Weights of a small transformer language model: vocabulary 44844.
MLP neurons of a small language model. Each row is named by its layer, matrix (down: output weights) and neuron, and shows model dimensions 256-511. Each number is 500 + 25 x the weight over its row's rms, rounded and kept within 0 to 999. Numbers have three digits each.
Before each neuron's rows, "fires before" lists the tokens most often just after its 100 highest values on Wikipedia text that the model never trained on.

fires before: "|", " ", " |\n", "0", " −", " |"
L6.down476:487477437478457491487484497490510506477534516523551516478520485467456527538476469497509519445481501481548516513552483516473457541496540507464448481498498490544536485483472523544510509461499491523518501521463457481466495498520471515471487510542483498494517538544479499495545507462483587518514497467564489476509513506481474512483504519517453479526530471487490507488509519502533544511474482467506450517500527518476508483491538486510465589506462521468538503530528512498487511503527512525521513513490450510497523484488500519511519504499486481458507487518518498518503552517502505513535533485515493529505494473511523499520533519480434517483483470558551490482505500556507499498531483480532481507485482509489538507498494514503471546495463501467517507479474513549518523479548506

fires before: " the", " a", " its", " United"
L7.down1031:486499510470483474495538458509495515506495495510467530459520505543513512495523492543498505510509539484518503480501488521450454456506502504485465510491501515462513474510498512478504533480520501529500526449510532488563549558489533465509543525480488510496477504495486538480490527498511517497488493476514484491478462486504464504525498501513511509474503491491475464505520453492446491509544508489512489514498492555522488523479497528532467500520511497474478556517479521499527483540532494504495468531534482492512455491491467498561469516486497480491476494484507457488472484504443523497504494463536497493510507496515522467514496510503528475526518516509470449498535475475519509490524452524506480471527477525510517481473515523489505556483523520498478483539484465498463523520520542

fires before: " the", "|", " ", " a", " |\n\n"
L7.down1398:469495498509476505500492494507524515516549516453487476530547504488516533471510567450494515502498506565460506488531569460500504496466523531509506464483470498530531464518538495517480521548551473512500470489497471480465517512548509455512536515476497486520491463498507483477481471513522515477508522513519486483495459442561473524490511487532552471458497502549506498467506447470484472495435509515450482494530532534490534548532529520486467547510473507488485486512503490522503555497520546524491497474546502559475503512498518479510521495444477474503492499492481506538485498512489523496518454494464501469497489502489535487522503492522498506515488511439425473510534470481536494501499479460499493499506482499509531497498490523499485509473528541495489525548531531486500481493528498

fires before: "-"
L7.down79:491484549539472499473466559482506506466462516489517456426471503509487551514484511493530480501467489498483503476511501468470509505564506501444476456493520446505479511516465529530516522505508496540489464531499527491504496524520514497507526503488566545469537538474520499545482483506478525545504477544483539477525517511508528482470461532529466489459499537474532522447467539470494512483480487485551502507520530488485540524471523502514497473479514493527492493489522533520514542504571525494499497518438492475479493499528504515506502479513496475511526491544498514481514491523498478452490482494504495488478461475544524489486486486476515483527486494469515520520505471536505499510491483452499507539472500518515499492512499515489455515477462470519502530457537458528493548464545484

fires before: "|", "–", " |\n", ".", " ", "4"
L6.down45:486572466500506523498494535500492436515501535494532509447556473499485465508484459473449524539488483536508543494480557516527468495456515475499532487537480491506503487505545539493484531542506540455500530489481515489508543487501514480465541550567476483489543488510507482527513442552497462517465489483522493487517457490525502532511443526473490505484497530531449516493455546528530485536488503469499528512465515525504517531515482497469534485490490467514502485518481497477488502549484540505511499530471475509486497537516526520514529459517496476505486498493458511484499484501492494505436505523514459512467505472539500543519495488493499498466497477502478527537526493476508505488495510524484511467541423519499511564508478509500503507480512516501520507516502494453515503466501510

fires before: "|", "|---|---|---|---|---|---|\n", " |", "|---|---|---|---|---|\n"
L6.down1799:475520496419490513473530485490486486496560482488515543492468533519474520526472541503503519485489477495483521508574540465494520497477533469515526513510512522504463492489523551495475514509532542468494471481516514511488518519517519562452478459502511542523513520450504518521507497492519479489516503492525489511492475506481504521537549481493485483549501532489519479499520471514508540529479488465446537495494469478463519461515510545514461447528556478469509485511504490484540501519474483533533505507479542513486520509487524469474511492510543487461536498484507520544525496482508524496501472492528456478486492537500527489497502507466479534498486489469510527475504500518480487483512493507491472461482473486465533512483482492482509496427508534505502521468470490522463497474480542

fires before: " ", "10", "ina"
L7.down1229:498498472508523498460523517498503492474484504497496537509500526513517488502490491533500537501464506526491465542493523458542560498503485507458466510471514504538489459458505507514522487531501530474474519521477500483505500541502530495544506509507486486511428484503487527516503527501502493469485482503524536531522494515505510479442441486490547494498491497494505508472515550492472491519517501508506515469510463498470492471548457530512453482488538499502491489484519496511479500493505522489488480498482530546507502502519480536492481463510495483520506530506501540465490576520507490469493516545478488453479481532532522448516516519503485514527526438504507491504577518483502530468544513454491503437500496459491489516474496516476523474542477427522487478536544489489496434481525506

fires before: "==", "===", "The", "In", "A"
L7.down1962:507537496498506511508501494536490533490531484524505462507509512511472523501516557509502525501504488532531478487468507483512508469514480523474508484498543494495474474500492482499476482487492436539475484493528483517487487505517505458491538509490498497458492521500506529474527503516509523524562537518527515498519503492468482478489504474459563511469440484504447497522494454490466474498496500526517465493554497529480526494478511491492496549481456525514453486499480529477488570492569571468479485499477536507466550494504512470524523483521525522508475480497514469505536563517451570490519554444507482476471475540458473493488491505471483504501451496488541506512505473473468494501511513493455507449516459555469531534504491510491481502501487507478494520558501469473501484508511484

fires before: "==", "The", "In", "==="
L6.down982:497516485476490518486481507472513519471536477508469489476513514480463510509507533509493504485519511517508501531489450478489534474485480493428509500507506476464475466506492443552490553505479479512486471490513521501491500522515501477518540478477521497475498496507505511467509512507494517489536543492520524501507524516471478473482534486464522503505451473505489488521481470487451435508497507524484500498536478498488536528486481500528511654477503510521484484474520511496537537493557513505520520510468516507505508455514537501552541491489532531509500491499517482516511532486510559498506541433462471451477483523464504475486468500465499531519490426452512493501483466489457475512547520511465481451487451520477530548504454504461465478469505491511474496544490471501503455528552502

fires before: " ", "6", " |", "2", "7"
L6.down308:486499513454498483465499520467462556498555503501499557501518503470461481525483508503505551470473494530517482550492475531496521474503486528469502499509524498494438530479473446519534543494497533493481493478508501470444471503460536522529444509513468508489473513494481533489524480507426487502488468484484475470548522459509512509505524492513551507498518506504503529518536527502499504499477470490546495528490493516502566508446503494495512475490474535511499534502491497535476532479549509503490510502493547531523467532488504525496481525502486480461505522522467500479502513528497496470500469451513493462501507500515509472502510489489490478522506497534497506481517552463473503492437486530521478504528532483462501513517431501518494565513493481457455477473492536471499524512484497

fires before: "20", "19", "18"
L7.down1135:497525494467496498527521466508516494457510463500511472499456531450473489449469528494542494489563491497469514510480502480504506502484486490487465530478483468484477466494543495499498505532467472524432524488488522496476527507506508498532471472543503471459502546517531526515516511522509491451472530535510489505489475428485460532481472500490497479504489473488501527489514499470494443512490475523493505488490508516536485448481508509465523509529544508515470463494465487479548506467514483501499486531453513527497542483448541477525477499460484520498483550506501504512511497489540514470537556514517461477491499566530549506459476515504518545466453446528528501483512463519515499479507525496447503451507496492495527521500507497496458496499518510440496520454490476517523498536465464

fires before: " ", " |", ".", ","
L6.down622:502457495536481475474489488487488509494480521500471537510479465512429511538488515524513498511445524508512486524482480514478553522486489512499507508475434504525512554484499482487503482521491501494483495490526466538477488529488500494485503517504478522483489543505456554463477504473523483485542513485488495507519456457505480454526455523509530474462577493532459520469484540519496490505507505504516520484523536480488502527473504539482486456554475504481479484545544497506562481507518484521488497523499514480508506495501502483498495504516471477475544484466443509484514490527486505507498519526480475456521499532510486522528509492563479514463506449564477493508470484524562526484512522492504498486550476537492489520486479506514485454451549503516491493510482494492516497522484509

fires before: " "
L6.down341:486492518519515494513502504508538490468481509478545549510523544479487516509528487477499512469534504447462508472523527495468501485501503506480499461516506545546494481485483518513482520532477495512505500486522484525459504487481496504462520519506476514478482501483517472446520497474461486498507517514497482486465493490522512486502495521469464472489488488516489498534470514498499513509439453512535495514470549448541466494505547493470544430516507506503497513521469514526521531504524457448536486526465500513553471489493503507451508530512511530503525484503477474462511519515499460470508519505527462497475570464445514498526506513488525474490445469473513469492557553458434542529475472494538501489525508472479499538506502527514498504491483517517518510488540493523502488497501488

fires before: "-", "\n", "|", "0"
L7.down152:521496496516496495466474491517490502505501464473546486525495464497495535551542484498466535536489494479525486511527501459525521511520496525475479482447505449515494485510488501489504518516521497501534517477506460490506504508514492468532489538518527503486503489471457466443530476463528547538547502515513453519496525485521482483498466506483505496424500512499475515519499488483498583479481499534505488513489551457500469495492507476546479534490468482543573498529490497477509491519514486476484487445503493529527529475509493563516468479478504498498547493507493513470524523523491514502499506479489489536520470484510461507483483542519489513501489480460495509484520484516509504491429494479502474541473512524489507495524532509468499491480474504505545504468522493484492454477531480

fires before: "20", "19", " the", " to", " he", "°E"
L6.down654:500476522476495482527504524505519484495498469482456455524492506457485517537525503524522485481481509488504519482456500503486499525465510498498498515543493472494482487483478433498464543498509511535497480480503501560494488471578488506510472537453476502513488489475511510464491534538481517443466524479563518481498493515532480542494485544455476477476469492473478503507518477529514478529516503511501512502520524481524483518483549477501534545493526506520483445506520500477559464470500496515481519502491511558516498475485506502499543494499496488508506508501489507542481487516534509521510479509499513501504499495495503487479477526493495519506492474510533486485526483527480462504490506509470454466522487502466527489483494525463463502501521556545490486518505508482474534468520544

fires before: " |", " ", " Swing"
L7.down1480:516505536495485454515468507516537524526492506501520527494523535518466511518464487520541469458522521511512496536484521519474461508534543479494488496478496455528521503529559483495465513504533511471510510528504483558468495486450522530472492472542532479472450470529479495494511450492485482514452500521525486507456465486521516464483503501522455524487476473510467518472485512497507489516538460523484480474488482529501507476505495528541502477492494449466495523504529483488531509500519498506519442480482477512498478535467522463527502479518511495476462426496533514500533480500507491521491436514486499478489491510501536512480456522508507469483459452508523477458514488506446544482511467509505510472528506483535530500489467552524490490474482463479477488473501512504518487526512515

fires before: " ", " |", " a"
L7.down1214:476484472495496497494503521482455516477502514515478556542531508487451428518491499482544507512494461488467480526495528455524486496477481519514512492495521482494502508513484493501468525498497509461523525511462496495520475537512482495480513482511519478480501513512460463508492493542518534495493498518467532531501535465504523495492446511464503487484489508484446513455467510508516463492523475505516512496483502512501457514493540496550527512515530532490497494516553483500497505493493551497463472515513504475502538471523488473488514494513522486533487484482517500502502522560541469465504461500457508531486518480490509452498484471530488509547501521484551499489524515522473498449514515496460531481494471486538478484477519505510479538457467489478502494508499508470504491522496493

fires before: " |", "1", "0", "2", "3", "–"
L6.down1816:496512531466535531484510497501530484471546458468501481481505484509516483516538519504543486485512533513513469485512533481550481443519512497443472500507469484490510493503511493520524505511486470476555504507495504455499523485504484488485531525482555490487544475511498489493458497495521562546510517489525511497494526473494509484483483524519490479479528509480495525504486530542520498468478527499484501494526469516523517531499497487502509470545426506501535522526460556495491497534502529534510498493494496488492480505490526487547504505519478540522487499486492490526460515491493509482556502472475522501520475484498522504505496489492557477508513551522557478506483487491520472492512487503499489511511540508495492521498454534520460548465539511519512496492497499485497530490501530

fires before: "-", " |"
L6.down121:542500491519536489492524507508497496482520477544555496497528505489489527517548492496521518489499461495488504498496493493523504464464519506486522504481453511538493503494501495510445524490485477508549527508494451449509522481473487511461541538493465529488491503551509483547522548446523508492484501480485497505530519505469484524501553494497477460477422518497478520470523466495519528496456492470478482480538464487462516535505451522507480465508543507486569493461530520490502476514485475538487430499485521485476479464513509531464525512473492532484489498490501478500516500510499497502501472500456485502523485502520529515507499488476532531537468479545492477463480553471536463499532513465559465512497539479518508522555522509518531519492538470465495498530490499509510534493510510

fires before: " ", " |", "20"
L6.down1280:470450519510469477525455522497461485489563478524521508508505507490476475533476491529477497537530469484505463502545523496507489478486478479546474484496496456534494486495538498497528508467455440488519541505527493499498533494506501488455489470478504510459480466533489525518527480493516498507508487526473501506538498472493506510480495491512485495526478482517491535489471493518518499501469532496498504514488514488513465510465472468454492448507472528504436477501491473506548529514543518485575481528483487515501493513453522481503520489505479465484466460478479529530510544542524472494514511499507504506513478514528512529480516490558483503498497489517503499497528503508495508473512514500513413481487472494487497490516507522518517548521514547515472520487503490477531468492499551

fires before: " |", ".", "–", ",", "0"
L6.down1227:473475545503531507481500501504476489545519522517498459508477492503533503528506476457481480507492494526522483474473521492462482474443532465508529493477507494497474474533495472506481506489457525472510500483489504522514509513478477480485526521466533478477543469512486511479522496523537506533511546520459435503483488474514494502475504470499444453507485449517484545450474496494493471508530484514528499504517496524528522444490509466552517487546525521501502490559492514521513532519517505486504497475503563482507506502481452459552516494500518503509537519482491506501467471519498499520535488512489487531515479524518569514473469504540522473545473494481541497521494536515523507505472481497487540440505487507487508477472510466447518487507469493478527466481508491520486494492517551

fires before: " by", " to", " in", " at", " the"
L7.down1029:527489468516458505534462560539513512523492515482478539523491520480477537482493509496499532488436510495491476474488476502468480442502497525524496511505519468471489519504458504508526486464535503488498466496507494576546485513485476531513486498488488513463487539507518512550544510502479498483437508505466543497506468490454511510494479494459494491494544551471509485481512528531468493495511493507495480504507498509493518511504514499497491480517531485543523472475560507531514468464486532482467503490473446502504514497482515503479507520472502520519532535531514520516506490519562459512472494510519484523534493474499467505498495481498532487513522493472505502530561548501463496509490530528502521436525501493489482495456465483471509535526498496504472482476510520476513488529532474

fires before: " ", " |", " —;", " —", " −"
L6.down1779:538547471516520477475469481454538501481536537475499487532519435514451493526461447497471464494481495502507489528485516478523504508487479515484525529494435488539491517525514509487516497511480523506504514516482514519531523493502519496453504498525484526440549516501462479514501502556512515525503512492505511492517507502494509490526505537505509523485493508518508480481562541509543491479476485541517471510438511536466514472451487526522495503500472522500476519487504506540494491534510543489508492505518499486507518510485505497528489517485490490484501497543502527457496469538519510511510510510487520503471517474479507519499528489516507469487471458556425509434495508515494502454486488499476482502549499472493467550495506474494501481492521474551501523486492512483487493442466498

fires before: " ", " |", "+"
L6.down261:484541434501466499509490537503509468474530524510508485472472481508534475463482527512573494541472483500505519483504456526506497529461479511521447511502487475553540431532489483514442455467472481504534503495462465538509526499499510471500489528493459506482471547478483493510468502493489493462487545518488514475472494487472449469512480500493531504484489507498524488532499535508491480483499470507509513537536514538495493540483486524495500504559485524523498495504529491527518457445518453485534507530527497482550519524492533502544477520523537473522503525518489479476481504478517518527465527474489509488526497522479472501504499525504503459466511480511530494502500530480522508453497498485498502426484555464472547529510513484501504506433507514524531494479490495473499447504528466

fires before: " ", " |"
L6.down1421:483502508490456437476487517482489546468482516503500499463528505503445474504433536495465518512477481505472515508490497480510536514526459483514469530498449489505521462486494506517497549460476511523519521480540470495528511523490548515510513527522486464494534495511466488479509512536478495468462525505499486467483486489512491485471482508502542515497502505479498555522535544491506507463465489489460509485508519508449542517516482506523472580468525509537472557480535503508538502484522506496523506479483535478487526473512571526507539449471474488478523500522442515481514493538513478489540485486508491488513503468522485487499522496498497473473526471533514490505493517489535487486497497469455503506500534394482489508503467539515516494450510487516508499505492486524498490497528522

fires before: " ", " of", ","
L6.down608:528562533448496495502496521491487493493529508479490514492573521429514482528493481530516475486509486533555456514526477490547529479476519517529469495532497488548490505494535504503485481514463504481511504546509464486534474513509489514494485547485495532464489531504524475509523513477497485497502533502463520466510497520490479468523515476514492467517478467503479490518495514492508480522502514487488490495550504500513481497509510513482534462505529478511521499490534494479509469511492511486478492493479516504477488470513488518481483498504529484526522504479469506551482555529540532461525530488514497507493511465499466481535498522458538526474473481506489503502501468517506486525497476529497488513495489503532461526482556466479524507503542500517479525504440475485473501509514468

fires before: "==", "===", "|", "•", "-"
L7.down555:441509462531502537522484552478523500494463517541545513522476536520512512483517487485480480488499497519498506475503507491515586527492515504476496496512437482529485521505447527489510533516513497483496534534493478502533503496475521499533492510498487518515532506489512479510507445484485556534518505524508500524521514503566570471479533468513492481466462536505476510536509521543517495456484517470514481457458534446490487517508499477495527450497518489501483479468503528487512530486478513500466471477479494510447483489535511518543493474526474512488506469477498500478552479544520483479513513479526517497436493495516506499487472466487501470502486522486468512477542484492485478492562478483499502507505448504494498500495513489496523491522477495518479457529501497491477462540495503

fires before: " ", ",", " |"
L6.down1501:488475499495498519466416509508505509523518509506527552490521542493517474472476491526530473480510477464441503484516505471505488491482489460496519460472471441530466498507487492536469507523477512483487524476512500491487539508500515499455511513475471463450510474510481540479490510479471530498515526526493503500513486511496572496517515487488444506526524553559439535527518526465441486489506509515529508457471507511535483486527541508488502478489544545495496524477517493518498525461520507522497518516508557503540493483489487522482564526536503476502532507512507476523527499504491515505487509491467454522447506490496464485518522505496511497479484520532464509494495474507463487505474502436547517490531522499513503521512512508514493466481504490477543502499524508504472481512515505

fires before: "-", "|", " "
L6.down133:517481520481457538528474487459479501492549487521468495497527492493439498533504529489529485525504486522520487540569506508508482494516494512494472503504564505519524478513460477513507524490528469501518473481523481462534495472512492512521487497489479477494480485511483472480513484521489504533519485493490481538497495498488487458512524463520491494547473514490507512537470482515468479489519502502490484478506517457488493516518513500495452502483475525487530483506486521491501534525529481492520556498436530522488526536488511494499516512524542480514488520511468519508569553490536512509558507442493514481490525487477556483522525489484509511475503487512519476547453483506494461504525488494506514489534488499491506505485478497496441544525492547463507525502483500552533468433542497

fires before: " |", ".", ",", "2", " |\n", "-"
L6.down291:532462503518520480501505501502507510540483532490527491499468499533449527520500469456469484488477515477530524507509499474547507493471495475498524494483472458520519489508511461498514488495524549521503498477472482499535492489434539495504534496471508484509471489513466493537498504515523494520522531476501497550490492472517469481505503474540518545517520528466519534476544452495498464488535468549477463481528493559495505482507495500536488442504485532508487497495523526479530496451491482474526519531516497451509539480481502467521484561492479448512555512502467512510559502567534539509450483539456509484439482518546542519469505518509472497515515486506481514478464493515493523507482476501485473486505522490487516505511484519488491526518516499470535550492487489483498542518487538

fires before: "|", " |\n", " ", "Note"
L7.down1556:473507512527489484483505510463517521448476453490473490499512536466518455504488482457495496465490486487477537489490499507530478536521475529474502500505481513548458511520468538498502474513468476472500538460520494491506452532488491498490489479481476509490558482495507495477546567442493453508459499539463489491480490496485494511513510490484491500509489530505479542491460486482536500484506500555536502525468509513485514498510426481528482471490450513547500488451466481497494465498492462513482495436506496492473515494518564490494527495514478546516453472532506485507517488529512460501537520489473466484507461482445494506496486512505477456488468466489501473506502499482497504514514467469473539486488529503507461514494498521476510497489482529479495493479535532503489526492489504

fires before: " ", " |"
L7.down747:471485512442523493489500486496524523486522478456483511515514541484525484472504500526492539514514489517499456484541456497494467510523513490476470475507510490523457503519568525504498504522506497468531501481512464449516538519512532528526507509545526531501465507495496548470494503493546499470527481473534467510484500480478503455545446454474494517522515419511472478486536457475505483471499521512531504466508461504497455452466515477481490418518527506527495490501487459511500543488483525493543497513464505496506525506492440491509476500526491502514491505495497501495490497557520510501468491505506487502473526489542471525536485522506547497489414477559508514506491511537488517481446526496503457539511522488508492483551505511516511506489475538475554539484465494548513494443488491

fires before: " ", " in", " February"
L7.down81:521516491516518498470512508460462496510536494533545495484518503478490509499512511486502457500492477484535468511464526511544494476489485477510545497533527531460516526515514492466465496512513489455509441470524520470532451474488499465484524499519478462507489506559515500509526528520474518497489533496524510527510527480473486488522473470479483480493513515530441529487462512477568473511486508502520506478504477490516497525472527484492493534468496492502516518501502498458492537504432504465509490482506512459500507497448506505498485479516499471532518515439492478456509503509517471535504504533526512508526492462553481498527555539503466458488441494492470530527505507487497498517513516496517502519538476480521493522483532483484470494520536514513518488540477543485546442463539496

fires before: " |", " |\n", " been"
L6.down1798:484492494491506488481523491485514496564524512492474462458510521501483534488493504565480493515471473473501482497524512489494496505499444498515513518551487506493511477507493501544462489510450511479534480518457439507490529463490473472532514484508474530463459493470529452490530516459532513540494497510535516497479473449520495510488502483496447495486506438554481488542533538493485477507502493488489556512509495493498489521500481476553519509532473508518521478505481479495470500502474526471532473533473422526513447486506497505496496505522488500511519475518492518523474502512503487475565441475514506486500508538480508488526467525497509482511493528443517464534554493528528487497492443487517495477570515578522543486519482480531481511512481500456488452492536477530494534545503492

fires before: "|", ".", " |\n", "0", "2"
L6.down1308:516546483487491465550503492435491482470455493490534511539492488483444475507511509512516478530507452489487466471480506496527464458503498469532506469557469467485525497502528496476513491436479507472495511506532505519498534480468464478487472547477510469511491503534506499469505467498494478485499491576482489496548487505472494535509491497502499518450478509504509508500492547531499476449468547514536516524529511510481483529508502491536532553523499495536510489493475478505492494479489490490488514500496474503539479539466547507495478471505456476536492527486486507496484485487537502499480494498490501490446457492529508521531484509543451497531490489496514502478539494478530460462466536499536500517490509505483432518472489514511490499479441503482481499487484530477513500484540459

fires before: "|", " |\n", "|---|---|---|---|---|\n"
L6.down1751:476521456528502453518491477491516516497542509505491508475451489517502499496490471465473484444462475507493510520515461526457492537492554455534510513481484494508480526518476515541497463479499505486519476519486524507513543493513489536520487494532495499519546498493494516503459491480486521520529489448498464494497462499516505480523499523516500521545511501490508467466527488503523485466454470487490463560509449548513529496516508501491476494522508523539510503503480437527490511493513515494515466449538477506513489512496485502462494476529464488464502479536545463487518516484557502481524505484494514539466508491458529452496500516460494490519479489513467522502515523535525500515508478535470505462512528487485526463493510479499507531484505562448503498446473501480522481489507492

fires before: " a", " an", " the"
L6.down1340:490465495505467554482523514479497528507538550494521510519506539478503530506529525526497527487490521450471467476503542499544510465543500519525515494456474497525495524485461484496536512551508480515500542511519515506494527525500546497511521473521458503474477471530546511491512554514528482523469475515532473484493490502490488518428442502517529495493550523527464481486512488460504489505505492453514563495528488548505491494499494539448506472536547502479481457537470531479537520495485485501522462526526473461480484487551469494513503497529501518491484486484448468475521490507530502507504541508479466484515468533546544531470480531518483536524544447513517514547496497477490514504533506468500490535537471505477495470522513482477517521527482544503529521487503500496485512467449523

fires before: " |", "0", " ", "1", "5"
L6.down1442:484468543513461499489488512515490469502500482506514483521489544504482508517517522533482491519513471539488482499479483534498504512513437496496505519548474480557460510503501496515510525481518508508470529517474506470514499500467492439482530502524493483465478538593469509569467514499469472495512515499524516471497531478506470521515480477497516500512516502501467448484479471499477496510516496512470490497502469497492540542505509522481464451456513484477505522477502513461515426444520492504479491530486561495521490508502557494521519521528530460530495444526481505500516464502501502508504464498497504556530490550502476503525496443488483518520504443515520505494476500468541487529517492512450451527477547468522498495486520528516495458511486493482494503483519497537491528523489505

fires before: " /", "%", " States", " |", " were"
L6.down57:485468499486507458534451478522502510501481477507563467469477524478489532513517460485528484452524508430480488455493539493503474476465507482511490472482503474531504449495477549471449526491543497531518474503514496509498488441535496535525516529510508529489510520479518483496466517511513512497536501521465525539478509509486536530545535457503511518503476494492515550498504515521486498486459478540485490514509487480482468551493526482515473471481493490512496475481523535516489476570516517509483492531471491501475499519522506532522513504513466477491504477509491485544513513484500464550460480452511479480487470489486486478493468483520509524537464471497545492511505488534535507498525517464480498500531531549510530471471506514518467503493492523471504500473522491536498477507513478

fires before: " |", " |\n"
L6.down938:519483445482536468526490500501479533531492481505533513492490520497508505482469489453438451531518484464473521483515517458513509509507517474489505464540485534482485481471512524557474461507465497451502507559512493511511446474482516498541492519460505517523428484489484513494535543502473552518502483485500522562481503516490539461514453512511515501487501478524492496489496485504463498471496476435488536513493474471506507482518456512519566496503479540510501476491480490491491528545481488489477464515550505534503436483538504519495508525541476484463523529470538512499491523496487472477501522493509506473492493491525512522493453487508467469516483469491527483482517468501522440517508497462473476483507538499519516513479535469495470527453533534524534471511500510514485546528473487

fires before: " ", "0", " |\n", "\n", "2"
L6.down1631:523487525505534494516541505482511515474516522511536510499476511521528519515487486473443444477515482484476478516528530506498504540449489498482491460502516479456465516496524476538500482490526474476505504548481469500460476489477521515521542497503524512470470527483488501551504488537488476469489493485472529512498471466513491470451521509492531536534521559505505515502483505506499517489444470481514499492459518514495505510519500512521482554501506507515492508512497517487503532500497483518475499514496512558532498527488509492497487505555496483490508479498503485473540502503511449512541450517492492481486431506476491483491478489485477470538479470532484512502487518497460458517492492528550533511503463471478456473508478434523478480500511495480481484498493490502501503476508468

fires before: " |", "-", ";", "–", " Actress", ","
L6.down1101:518485525530499529516529480518531475527512497477499544495555484513486512511476508478527496466471467499504503473499541524495463542490528498510490490480487473490448505537478559530513498514516481529485506518510501492504506474502451501557502457481545488510492577525479504464527483509474498512490540554547470504490531529455549518518488531488491474486519477537514488517506525451468508501486503496497514517460494525510548503474522464497454472487494491508515522506499567455526507495498528489459476535494502467513442489504485487509531516507492505481506502510477518499490505456494452489496489521492499525502508477481475514502510531468472527536520482472463488524479547538492489497506480476464529486492535509507446481477499529482506468465506464475493496479497497511498531499513491

fires before: " |", "′", "″N", "|", " |\n", " p"
L7.down1090:502516520476505504500473479488491480503488482500513475470512503524479471506477515484514478520517459500476473459501531507489472532491526462530484440470478505493514512465524527491526477494503518528530464519481504506515568524461532494517466495498505477478501511480503507502492496506492520477539482492537480476495528497496483535548489467488497499471530517478500535467507508510496506478531498482499483489447484479541497487447528495515449474473489521501532492486458524499504514544454505489450531486487478500454491501555502487498490492489491493511496472554476465498511533527512488518441488509541494483507525523560498505500505496452542464509518467473498531491491475534489546454480483495462446510540482564456504518465487504535493497457497473463509465497504489549507495515518516

fires before: "0", "1", "2", "6"
L7.down383:501480511500481492544466532467500500498512533491551493503495468482480493560457471472477452475498472496502503506505501426469456473525521476462501492491539512544522467506525477549505534512467554469511514479481519529501505526440508519467487503520494502503524499494497481511502461497513532505494506519540496518519521452490541498505525471474460507473532495489477526548533482526481533442496502497512488506472482497516486519543481504482498514464470502552484491498477539519487530527507521501483532449527456509528470508498521508488516499544519475518478543464483506527529493500505513513482508513519502461477472498479465498541509450490505551465495462486525503500534503486502437508480483481533524504496506496514512525452452545505485553462469524477491545500491483467525471497534520

fires before: " |", " ", "2", "3", "1", "4"
L7.down1512:521498477513509545467496412440484502484494529480466497500513483529497471540499484526504515509519479482518527453490502482462526519492509459458508496499472458512449521444518461496507468479475481514492521468511492494501484484527486515525546493496498548514520541511505495483494517529507530501497519518511492522504446505517514467492499477492566492500512479491473517472471535479489466511527477514486501518494488530466473505516478547509517543523551490463472473459565546510493522496497513539488511531500454491539511508509522503507473428473526498486493468506479479487554518450491511439474494521536462509493497497489521539524519498471525534592453501532499527492505482465521500509483516522517478534503480507468508534503527501502496527484500563504490523513486504455489520504484504

fires before: " |", " ", " |\n", ";", "3"
L6.down669:501516489482499474461531488495506486487536543476502505451491503468529536508516491524514479484506474489445479511456458545487451500496469500502447520509498534457529476476492474476545538496498477524486511506509475476503542469482488412478494511531495489481501496469519517481514480487488475501495498500491469502504514488531471528485509538491521532518492518473503491532473458535511497462491489475505509504500500469509518494514538432448495482511541480506513404493491503521513474511517492481553525499484491518498520490532482488498528499453513512487502531475528513488482520507494531458495498416572547500455503466528499499538515497507496493503468476541554480493529489488555539488512477498551471502504509492499500464489484549520476502517446485488483486465512561522487511534483503

fires before: " by", "-", " to", " in", " as", " at"
L7.down1574:436494525494486508499484487517483493496467483492529502491493535477486492528526461545490497463469486573499478515512517542483485504494502475513450481465477496488500515472533521490566529554484473520506477489520516496487481442496506495524482524505494478526525495482485492561507529501534470478491532512528504479510532476474554534480464531501507477527518543537498517494499537483544498502517460528472477515484537496465520503518474484560514443518506480495533522536519523496495483506600476449450485516478512535551527530528553467548489527526496483500517480503472475489504535497479499471504504535469485490498475479484519512506499518512461485490533479533516484485537494479476550508509483494489462511478517496482486453502541561536520497499521459506488490439509497473500547518568475